{
  "num_hidden_layers": 9,
  "hidden_size": 640,
  "num_attention_heads": 10,
  "num_key_value_heads": 10,
  "head_dim": 64,
  "intermediate_size": 1728,
  "vocab_size": 43838,
  "hidden_act": "geglu",
  "norm": "rmsnorm",
  "norm_place": "pre",
  "norm_eps": 1e-05,
  "positions": "rope",
  "rope_theta": 10000.0,
  "rope_fraction": 1.0,
  "qk_norm": false,
  "attn_scale": 0.125,
  "bias": "none",
  "tie_word_embeddings": true,
  "parallel_block": false,
  "init": "normal",
  "init_std_qkv": 0.0188,
  "init_std_o": 0.00443,
  "init_std_up": 0.0188,
  "init_std_down": 0.0027,
  "optimizer": "adamw",
  "learning_rate": 0.000672,
  "beta1": 0.95,
  "beta2": 0.95,
  "weight_decay": 0.17,
  "lr_head": 0.00516,
  "max_grad_norm": 2.0,
  "warmup_steps": 509,
  "schedule": "wsd",
  "decay_fraction": 0.266,
  "decay_shape": "linear",
  "final_lr_fraction": 0.0,
  "batch_tokens": 131072,
  "max_seq_len": 1024,
  "doc_mask": true,
  "train_tokens": 943600000,
  "max_steps": 7200,
  "dataset": "wikipedia_en"
}
MLP neurons of a small language model. Each row is named by its layer, matrix (gate and up: input weights) and neuron, and shows model dimensions 229-356. Each number is 128 + 24 x the weight over its row's rms, rounded and kept within 0 to 255. Numbers have three digits each. A neuron's up and down rows have the sign that makes its largest values positive.
A block is one neuron, or neurons of one layer that tend to fire together. After each block is what it responds to, as a language model described it from the Wikipedia text at the highest values.

L4.gate739:168154172114136100138115122124113120121101119143120165123163082104150114141138144125146085142085136090124099118085123090131129136151095152165126146145127082117125105072133146131167137138138124164109108153123176098172118123140123113154083134140095162128116154159108115103071145111142163122104121135113142132139136145167086129187125144125104183149120136132138124134171123161142114121095
L4.up739:146090113126107099098120106148131135128155154167108090101114177138188117157154133118156091116131113152148126142159132119148106129083139105137143157094132131112065104148098076129153131139159147130113087115086118142116130104125141153158127160086110104155116120151171134161132142132099103091133158137102103144153161127133149111166132118145123117116161160148139130126130117136144155147151
L4.gate836:081075094147108111091133097129119123132136145128126102106145135094177143179111133106095084128131086162119144145119148094177102142127129103119139124153155138128141123095137139146157143121113130145137083135115182101155123111095120134097100112132102125158097108130125122139136129160082118110149126141138118112136162134116156139190139152145108125106114104145132156144080135112115150122163
L4.up836:120093135130150104127146087138117154119150119143121117103100151092166113186114088098119138072112117133136112120119087126132126140088178145109113154109172147116093107140151145147141146150130093154129093135112140104095115118100129161113077126160090132197089094144164100136083135137161123081108129125119103122111124089162159124114159139133154120150148138141145096128159130074119109137109
L4.gate946:150176129142143110150160120151114121064123168124103127094098111118146125145151064119168147127160140099137151098128124144132114112104102091120164107133139137093115130112124132165135109127132136144197144131138120134108166126114104134126109141117127110084129129135158109111115133106141125090128113149079148104116150130106107176106104126139143096125103165114093121110138135169099165097085
L4.up946:121090116113127149137154131138141150086106059146149130155078101128129122127134161113143133102104090113116113136089094122146099126093106134089120068120173134153191079144113155129139133163158127107147108120136188104126124139138117131107110120118146124096141130116128139145103210138083130129098085102098162112154138137126129128089118100149165104136137110167130184112135143147125107166140
L4.gate989:162116181130128121173129107148141083084130136131115123128139121142124120182116117107165133087173094128124107101123122107120143149094105102102123105143146137138106123086136110148139166122132128141152123157118134122118114091169121133161161139134143092112085111164081119184091113164167095138138141115110125102138088125151119126141086134117133116120069175113124121136117139081102111133125
L4.up989:177114113154143144104123122157165082115127119130140127165163121157129183103088118135106109080133116114130130125108094116107145139170141093166152088088132098124075133059139165132154141115106194109119154141126088086127159114101114119151164075152100105159115097147152054166076148129094148113154159109171131137126106126126144154119108147133100080128086146122148139119136123115119135153130
L4.gate1164:150124129114141143184132125127121127114125157142084115103109116104108154147122115180107139116150110099105143124124116148095126122135156126131151141103126160109117096141117116124150158159107121136114116130121148101150139128141091120132120148129131165110128114141145128109123096184128170107152161143087140078115134118150102143101092104130180115175178132109058137120122138111089142126081
L4.up1164:169115116150111134104135113133116156139132163134139120131092117153128134112159141098139107091134094133093119117096121089157104126140154140165152117080151144129133142143109110136119118130128134141129145141114133100152100115118134165133101079149119139151097150174119132161095159110122077195113110144081117124148096127140126148169107108164095132137115125095111086140130145082132132133083
L4.gate1407:119122170149180160131164136172145115077173114113097097130146145128131137183133093111162188132091110157160134146132104120179111132116168137159138136111168126101157098105139121130162171146121097122122151157117149118094140129144116141112108136128094076125134129123113135087076155116150106116133115131120140125109124153113122112124109137122120130154120153165133130103117174104118135129093
L4.up1407:116103130148118133132091093170129108115154146102141112112156101121109140166131140104152123150111120106144110139109130139153103176105117107093110120148140128113120144080134120143173118159169168126105094126138136112140104116135092149107118132166128130109137116127121113088090142139096104164112101138119141123150130174158102115118145166134150079121164088106127135154101145110046144094111
L4.gate1431:104121141082110146168164128115168074114138116145155141132192121123146162156150147149146122109125107092147130101088152116116118155125130107097128131134104086124124092160130111136160184146126135129073158152076187096138145109175160168097105128094142123163114147103138149138113101175149148135144130121111128134126060153147108149117089108135158057149117126135094109109142156111095129120115
L4.up1431:118100127116118167113128168156132097161077156154148102124130126114115123137109123157141119118140113136126164163126144120160137158145200137148153110115113100108148096092161136147128198095136132116123091138091100136172142104097078084122133078112123136153128109113087138184136130146179124108147144126118103084129068120141170108143086108142132130114108135108128114136115147143141124181106
L4.gate1590:097121128157122145116117138174135153125147137106135142117099131120134150097147139118138136105173097131133107121103112125146071148117145146113162141134107121141138117111119107102181128116122130134124144145171129123154143097115169131108112145149077117124097075111107142159116121085145092146114105151043152157149123114138129127107080137124169093125106121105134113106106138133107113106127
L4.up1590:163168139135071121122142088091176141104091146135121055124138151129119103109148116141093100086067131103112070106158139118131127166117086129170140089150087109137125127110135130113131155125138136117145091133108153144145121097091122127100123137116148129150100124127093152139136134159145110117152174122132189109151124173167134107121135132105157126179110130157101081086123134143111116115162
Responds to: The token right after "in" or "In" completing a phrase, especially "In addition", "in order", "in which", "in front", and years after "in".

L3.gate10:109157147122122142128113103154144086167137175118108161164087145104142156144137152165161153160132108144148116133149101112129155162097121136174113123155156123154168119094106186099090146129080123141144147165154140132152108146112155115132082176138130139109122146103090165133133157122151164136161107081131133159075079114119127103121110113108115127130105135167139109155140120199097105154128
L3.up10:142118115154153123106150097159141137145160167120142149112108155150128133140139114123151159154138125153148116135165126128120138121116146137140126153112131141143121106133080167118119124108106146167145160128153118129144132132112145185118129202146112125134127128117102144162110154105145108157134076067105116130121174147158155074127130141090130139146119123099135077102151100165147119119138
L3.gate53:102118127098141155167118144150132145165116152140145194180163136112145152147120162150177122135098141167089092129107149145129179158148172107134123111121108134134103135133067136114154162128126171112112129148102119149115092178114131133155105114155136129156106146145143152154131122137125122141073119149127121161114104106187121103109114096165169073160116118117111116131113123121108124098125
L3.up53:107126127110151128096099135177099139156096091197128135164142138164115115139110145177152090139097165163076091136114161159089160174128125096142198126117137132084105139120121149068138108100115138107149120109116083123134126194119117105152138087138150114157094146156120164122101109143092104162091122126138123150158144134185133093143125098153098120119134110122117105104127134122138138114123
L3.gate975:127150105108131124119117129119148154135127118124140134122102129112113154109173091107131188153095119129114102172120126078153136111158118117093074151151103087172112099115132164075133159144104100132090114157149162158133147120152155099125112130137126151122146171148100132157170157156152119156122140100141088083134124135127153159132079135129123163105079139108117113140121094139137121109085
L3.up975:174166131147123122143104111135130193163152097120117131129129179088146130146106096142122146119138110172152169197122175115115161086104154108151129125136120085146121177116112132118119109112118123157108115150159136120122123153120121109121140155136088111113148121150096132139117151132113113174118141080191077107129142132138138142143105145095089142095122136123141108143163150105139135137117
L3.gate1371:129134160104140137135145114095198133104126112113143120145117146093157152179101140133139135127108096148124148148119136108081146161125128162170101110150134121128149118130126111135132169122125160117086128167120093159141136114107137107120146170128141122168085121149079082169179094151139096106124119144126161086145133117091158129094123152155141098122103153152121097144100138136159077148111
L3.up1371:146174117150141138137130103154121148139164133090108130110143102145108118115155111117174158150156101111122128158204087143101096123106145134125153123142128150132160137075143161127139093120180086152107125135120125152148135162151135129137146172084087145154135135140118137169102136094142071120147122163139175067145116162125133108102111178140119123135147091117092142113162126162179098155155
Responds to: Possessive pronouns and 's in biographies, as in made his debut, began her career, Franklin's notion; also inner word pieces like ou in Wouter, nouvelle.

L5.gate28:137084126109130169153094110164135079125154102142102118136148128088164157159140135165175109131125155132162115152096102129127108114129086133172147094096183135122139131112141147123181125121130100150134119148113128126107144115094143127104111209118110167138156112101104075099142129103139116111117100108134145103108144162123130131161126127158119135108141135148133144138157135107106166118148
L5.up28:124109120174158080100145087137131153148160113109129149135151122174080112079094116131126102084140149085138170175078153113144084124131130100139140119095110081098125080154162109145118123150150115121141098133189134124160120114127141149106105105152106158134117137127099122076113174166127103126108113098121077117097110094109110142122143153099120167144102106100136103134107150121118128112072
L5.gate768:107102158138161120137101095122149118124154090156122172080121113090120155163137145120140132157082151089124131160121103146127160120104136167111120106098099162112168091138139106079139112106128136153086102133150135132141132134111107133112097137096146138111142140109140146134100135125137131091125112142109107122086148151118104125110131145110112101149120167082115096118143124120119140175076
L5.up768:115141110119116123150102110128117112139129116141095139057135099120153136122109100146186143109150091146135128172143127105144130131080141166160165137094161104125108184093147135147111132124117144137151122145146126158185103130140111156113096121156125137175138181103171138095109120128143118158146113119147105107161120135132096134112094093153107117128118147132127094117141155116134125133105
Responds to: Words right after a preposition, mainly relative which or whom (in which, from which, with whom), also other, such, support.

L5.gate113:164109107089058167138143191081142123098169121146144120103137132115092140098099178121124116073133128108133134103116102079130136127090130128109175165093103151115118143132122138094141141109148129144139117182103137161163119116138096119117153131154135109170112142110133097134157099114139101136106133129110118125079113154158119158145132148096080094126120150137139147138162169142167103143101
L5.up113:159141147187151165170117132129084094116141129121124101120155155119076128150137159131091082126112093137114111091076132201068192111124152131095176124149135185129114162135121128142129159142127122136085145153122136154124119085144116126114110111119125109132112133128126127134121138115128171122103156132135136127096129122139132160140130123116093117131102143156138108197151146131140104099109
L5.gate359:102118141130109157144172127097167107100142131162159125167135117150103125114151091096151134068095086109128088101113134116100098106139141102106144150127125102135120115105117095137125181135136172104069101156093112095148092147119151132136112121155121141129065124115100122143150131176148111118116126153081142147139118153115045151110108140113138091102130140151143110153142156147141097098107
L5.up359:108073111160093154124158127143181149068140134141150102137130171145151118100117087056127139096131129118097072108121123157111093112156147100139115154123155113148118100112131124146079125101141146124144085117090113122162072128073122100105159108147113119137132153130083121130128124163115114130133098147085127115152108113154083150145121099133133131119137112140138101161134148148175133089116
Responds to: The token right after a full personal name in lists and tables, such as as in cast lists, dashes in personnel credits, pipes in results tables, or of/from after critics.

L4.gate69:151147104144135144124112135175120117138080144105128164104086073107140155105137173157143089121165142104163106089099142153141138148103133120107108184100164141165144116096113145071087113157157114090130120134184108132129104126161137160117161133103154147117163109113093137123107121143084081080114140096159151109115100155179123127129136133095139139110120109097160169153116106084096157158130
L4.up69:127099184094124146137109125111156113131124154136061136127146134110132129110129164183130153139119141151120129116116108120145141121137115138120120144134098136135074148121102135096120139132155105134156116150112164174125093094136108127170123174075146122118160107149074161156155132129128150142096106161108121148140118078131110128125139123094122113102091148118146108159123115122139100129122
L4.gate129:103127160133139135118123143111148100124089126105155157171147137133125159121121086118184112099128119096118118155114134127142160171150093096148119112134161127138117118111151106136127146181114124145085160143132173136124107140113112146095133191118156134151163108142112153111081151154151103117124100133144142136148160160122141103140113123148138082147130138103130143122148121121130137127138
L4.up129:156148088135133125103165062128134114118134145125143115103109117121145163129131144158087123124154096177095139159120130125132168153154118154082202137120080131120126114141123178139116170148130143166133132128134142108128162128115083139123132094142137118126089152121124145122152165089107116110118090187153148162172117130131163127081108110134134079134115075141161100120117125122140149126148
L4.gate161:149125141148119117169123132105144080112132190142149131109142111068136110124148138136140136113092103161176106119119125124109132138133145181188155101142091093111113120119103107142121156145149146146147152130119159185121089098151174161100106155121101107150123113146114130114114122123132138108087141106132127134112137169137109102104143147124147117121112158144123117161128152098114130091169
L4.up161:098141158163154121121101128096179074147113111111115163133161136090145130107119210111140114124114129150127159177092156124106074108108135143198139123121127094148082129145130134153113134162121138117086119136110135156137122139140129117152123142122166079165157138148104127116072117120100128119139133125166179151106113107129136114103116118110147157076115119161158141170132115127151127142146
L4.gate425:150151092125134106198119128117153110108091119160134115142148149092153167170141196151171164108163116089126147157129140112107139112105108138152128096130160139071092091102125080148176112152151157120109115137126150155171120171177111136120104154135104127116127133142136136118086160138099127088100124108131137131121117137161144126097110112065146153139148134142102094134171101113121102106123
L4.up425:150119153144177173090177141071092101127122122102130173100105092123155138091120117152186111120101152097076115097153143119128130115164116171157087151101128126133093141142127114101114151129102123153118131122148144134137101153159123141130141105089097116150161157153140133151087144106106118117123150119144148082105120152143105121113138117131159137134170156120115096158129145120136166116114
L4.gate686:129147151121120147169132108135136129093132140093079147126113132055154161123120192147157156163130130074133131135125114103094148085153121107140109129110127139131128132098105108135129173142151169114075132144128155162097092154148145125108089153133129153151105131132102145129145122100117085105129110162132179134078133132136131113143095144096181130126129168153147081157125108132145109134088
L4.up686:172129164127091084141122086156151111103131150152127139087161131102150141168161119128107135131165156107098122103107158129123142120131113135128135134111115171135117116122107132153121137129143155128157159136106151127156129091145135203106076148138112137114105112094129160132113114114100118082125111138087161122146140134156125113131101159098204136147140160152098101128129105143063187147114
L4.gate767:144119174085115112120105109109142142132158099137115135162179101108123136115137152145142095142156142132138100213126174126099144137119085102121138116078157121120116119149102123137133140162163139121124126133096088150088100164142100134076155118163114123124115112156068102134165099087135122132115123117154152140114162157148138127155158139106166131152081149128116124145160114109127122168133
L4.up767:104134146116136173133109132157174124129106126129095147123093078076124172118083158083147117149135142116146108124114136135141165145113120124132140135090125134117092089132079138122125138146164126131106067137118140132083121159152112141139121124180146146138108104162081135125137166155139090103139098085123145140081142130165131154129119126110150096155140100133138135093101115070125156139115
L4.gate937:121134206127147158130131082131137109068129106140131094161148161125111125137128120140141113103146093115101109132108113127182146128120119116146144147112133121128138126131114115100118168127130130102066132162131133125095137166181171112119126181155161143122143145142131155092151138118167104124134073142132121124139092111110121114069154125137134175136141158164116119138102132103150126142125
L4.up937:147099188099112156143119103143123103102114114177085140130143102092111128135107132144171117109102108134131145168150129113164156133132114157169137181105161113134144134170152099090141127117133103095111126149108170123110135150162128156102104191136185143120155179168150159133116135099132148109169090089153172112117133117122138129122167164151119162130139138140159103121125073101138098138128
L4.gate1279:174147131136128172157145116103138097091156102143099102183153123088186151151112130149159088122126103108108106109132101113134155164117110130178124097130097138129088151145104130098134159114140117079123151143133155130101114164184136150136134146142173107166127139172149177091092134145143142125138111120151129114128121098142186114113136113106145083124158135125103092152139119101132108110151
L4.up1279:103156143160098132102108096173157147147146118161117114120107079112184141127125113181130128114152123121117114076108139120125095133116092143135088086119113101162161137133152142131119137109115140092101122142122169171153095133120163111135111136126136104158146095126108151163137103112132099155136068098150168137134113119167116147092133129095146107158099138138131089134110139117121096127133
Responds to: Possessive pronouns opening a clause (his, their, her, my) plus second pieces of words after a capital H, such as H-is, H-ence, H-ys.

L4.gate112:113125141175145143101142097122144171134138132124182143116139110170167095150152109138151091167124118118141154095120131133144138103127113142123128154156106120188180140117126146138134112139125113112178080107140161137126126137109153099121125125132154137115144138104096143115154136097124156192087138123120136129110092131122109121048109105098146159092119130167142118167152158167134091113175
L4.up112:153159103184197121148134167182146117080117086137183126106122142154107153119152115119165128161083099115154195097160147123104137109108169143093103075139120148147179153147131065173075098111147108107138146120130133104169176161115072130088108114077124132120122129144164113108097158140110122138117150135093132092101144167123123156117133124113128124134123157108150104158138123126117114111158
L4.gate395:111143113155154197138136132122134146112127131083122117152119145068122143155126109141124148088118149113145124149165145112114092143131159164118105120149086142141115138133100082160128129124108140103089100150107162100084122147147168104121143130161131126135124129139124161140111126167138145143163125122128110101101074127121121143116092099125153091126132122110114124145126166123121135160128
L4.up395:129128135134120148143200082166092121115147141131129143130144144076116134122133122134127118123133137131138142116150091155089123122105137127149135122117105165121131103128094114145136130140078132096108106134173151128097135171117169141121084129173138059155079138099120153142131095108121155151154157131138136114112098124101175173094127104070151095134100098136118112134100158134142123163166
L4.gate654:144146150119131146144132180094174111131123118149084136131108125124111148138170131121129145093122143080114073095098092102149125141133090129117110114147148141133101096132138120152082143104139171106109103148165173151113105120156110143119134154138120109093104119148092152145077153153143138130145145145117158139142155110103064149121097103136131131135118120156118142180104138086078118136082
L4.up654:134128149085105112113165170093149121129164121116143135156069127143085118144149141116136154116079098130107145135134119096102119163156130119126126109165090114131085142130160141150091114105138130121134130120096128114136138088113152124088158145170112108102162126126069166156138137169161140146118158111127137117109148114094116110124108118151104127124146145149091127127106150121126094112116
L4.gate1010:116106109151167175166160150156121131083135114121164122123164110117134136103124147131125148109141134131130113119120169121149119118134139132094120127135113129176151135121123102119080141123116137113121107139145126151145097106130101097136155112156138149161118120138114160147101157167134100137119161119140113094131125114130108072124079125180122140101134152147123092146148151067073123147077
L4.up1010:137103112161182123121112143151092123143133102128145115109149104122203123120108164149090133123121126124142110161078156121145090130137162118080117128153114148151172155114093157151097096130075105090088121134121140102160180119105124120176162093164089142206111139124086157131065163198134133131105142108142108139156118118115150096104114117156087150111160127125125101137167113139109121165128
L4.gate1254:146083119137152118130160139107133120119105125147166158114122103108128156117107156160144147112159124132133157129118151103148113104121118176094118135127118126155165136159109111137133139132122109110130100153102134112137143135116124165124146149150109151166138095133143160167136099112157146079163106061120155149113138075110144142116119104138120146098121184167074106151144182107123113109122
L4.up1254:146144076129121134110103146100104130117128125115151143120101085156115137097108127133134149144142155099138105101082097120117094090130121133131119143099108107153135130098153122149149131119127147153121088125104139100130173123130171135128173098153105103155119126122153130134133118118159141119154153111132156165127146135179131119122116126128108089093146127155074094153140145115163150086155
L4.gate1366:093129171161167098139122152120162128092133111112130143136151170129112157118078146139159144116158129098116103116149177095135087145161125133139123130125102154124087090119060137126149151146127167130115159183076100149145133166104137143115110146133121140104157154105134179138088140142120116093116078142127153101128126117147123096131115141142148141130096149146130093126141163135112078102103
L4.up1366:132129148129131108134134171135117137123157121107115129148145118163116125142090122157159140118146111087111108085107147144093128206129122193140134149148107155098137095165097155139121105140161114123150140122103141138182077164114125167096127105130119074091159119144084151161114153091127140153120134114116127157133191154142125150106167125083111163116101142140089095116133117113120081110085
L4.gate1471:087127133129087133141163140123128066125161117116135114109136126103127138131132135131103174136139138120150156108104134121093124125182115115151147166117123161146141095151124124140110161133110149132116158157095132083159160127143123148137126112116115155134103170115134118148101134073125129152148112154134120074114150122088126117097079122107117121126136162139136135113122134115124093133143
L4.up1471:112133120132086103131141075154084071115143113083117136115165106152136167147122123132113129131091176182165137121137140128156092117081127125132148143099158130144123127157117116078107162101141113166159135126126127118111136156146122123131101082108115138163114184156135107109065128113117098136102075143136151099088154083099149144132100131162126127130157128159104118122134118117132111083093
L4.gate1482:158151155138126137140179119117155109167113129106133167156112143112101187118101171105151160125095155143163072116122123132131119081145146153154106112138086141097137145122127105159161160113090128116097091149119130129129133084141125130132110139134114123167147106141127205138117100172139165090101159102133158128121120136135098090115108117148125128128112134147113139157108132110120121058115
L4.up1482:112085129184106144141168132140120122147169106148094126101077166153104103163092154095074132104096101120178124106117148125169090160101155123176108176157139094094111114139167145155142148091127148125135111127099102112113093129132120157110151133160065088170118140129113149182124134138099111110108170140099092090155141176119122155157136101126136163142133082082117205096175106129142126126099
Responds to: Tokens in structured back-matter entries: publication years in bibliographies, table headers like Length, Notes, Position, plus rank or role words such as number, portrayed.

L3.gate294:142149143130113159140096146126100135136150154125111146141120132131118133145122143150144098114124131114119114116107155131145139136134095131126102110115142122106130165140134128156107141175125162099131150134128125162090094135156138141165129129115138155099097120159129143152127172129095081112088155117149160125133158137161066110095130122110138087122099138125107129154100123130142106133143
L3.up294:139136160144128154142111092135138129144114157158069139117182094143156122131120142115174111168108167090163130152135140143090141131144102165120117138117152138132109159107150143149156111132091121122174175102156156187095068141088111138147130124148126100075156129160153156150141161108111105120116133104124165136078100163128108123129159170093123127163112115139108147146144114107144138120142
L3.gate723:166158152105134146159129132137111132099113107076109149078157122139145209118151097172129135086167119132163185103061127126162177102128128166150141120105134117097134135120102162163135164127146133099075118163145118161131166097145104123176142115103133151152110098129117164141179129145111180109158149111078163130157125148155135128110122131139127080144128137131117083149111161117141137075142
L3.up723:149144105121125154098144120186096118139101084152156143083152148149154136124141118148132171117161112131164129141104157148121161109142117122111146106122130144136074097091070142139157121154114125121093139135130124138119153105124121135152106118139103175138125101133148121141126155139107106079105149134121163166111085139166168127132113167179118121096140130156092070127085160113129115055123
L3.gate1204:125143184119121119136106133154093155108122187143115129125159120145091157119132133116160158117163140137121156157078137131092101125169104111151132127084140106114119126125130071091157161141108142122115120129124165098144146099132127119119114159153136147147117081150117174141103135130158183108145124168144142123119141105114139138105113119118122089138117116173102123083148127110153130115147
L3.up1204:145158135098177158139167114127131124100138136102155149116132098114111153085095107075100160141173133125111129166168100114104147094097132128084136146149187159122124068123150130156119133154097114119111131139102151146148138093151108155119140101140106146146110159116118098131143154120137123115134128159158137108128170144133092126101168130137173112108141101068094127135121127119145137080145
L3.gate1426:152140146095146153135097110117130117093074171097117151109109113131100115153138149143147124124169117117093098120133096117118104110111113090119105117129121167073124119129098128124139143139101116108128109126153135130116146116121143073108072131163121161133131194139112142132137100119099107135134068166149142156168143159117164158133119122125127130159127123150104098093135117134143147173163
L3.up1426:133131161119134139125155080155093117110085141101132129142088117119128128124173117118121148124117139186139125133153129138125097084124110105129108147091146175106133160105088183106141087159161108076130147123133103139148155146141113121131158157136141164175125160134133163150119159132128123122121119132163175175110146142158134154136155150100109127120137122125157134090136096115134153143114
Responds to: Relative pronouns and adverbs that start a clause about an earlier noun, such as which, who, where, whom, mostly after a comma; also sentence-initial This and When.

L5.gate770:137122147151149147102147115142134128107183159107081120130126103099110131146102105177154148101148163138120101122128114087087146117162125151163116146131128117126108146115092143162112145111082141134120133146134177154103116108132145129122090088139146113159169165134095122138064117113105093109116100128127179127118156102156108144133156119113161180142119129131127100100163114116116078132090
L5.up770:176156095148166130105108111125134167103146119126115122141138165156137119169123159197154136130134116129125162143141144116108095113132152107145130109088164119133114135122133137128158112118075183071129165132185132126152106150106149120087105180161160144161117149158088082149116125161110092133151077102091132124155122114136142172135124128115123133152140126125153131116153114081154112121137
L5.gate968:118090136123142154133140083124126171089115145116162152135166147119159145163146132154115108125122131175103087110151160088134180145158136161140166141139124117108101124108094127124157123151113171106170149129084150136145114120137179156140071129118131147116177156146139137118125097138121140149144128137109162144163147148102142136117087135141117141127117137131108131171141148154088123099124
L5.up968:137119087132099149117135082130146154120144141132139089103124115079124133126134164153103147100133136129126143093175095105124156135138160151125105121146137118077100157124104127176141123129133171130151092132136147173127126132173139140136110160102085136134175141073116125084168156108106121079078124146107143073098148110164148136111125119141139153146135141107120108132106131117090104105150
Responds to: The token right after a standalone "I" or a short capitalized fragment, such as the apostrophe in I'm and I've, "Still", or "ur" in Iurie.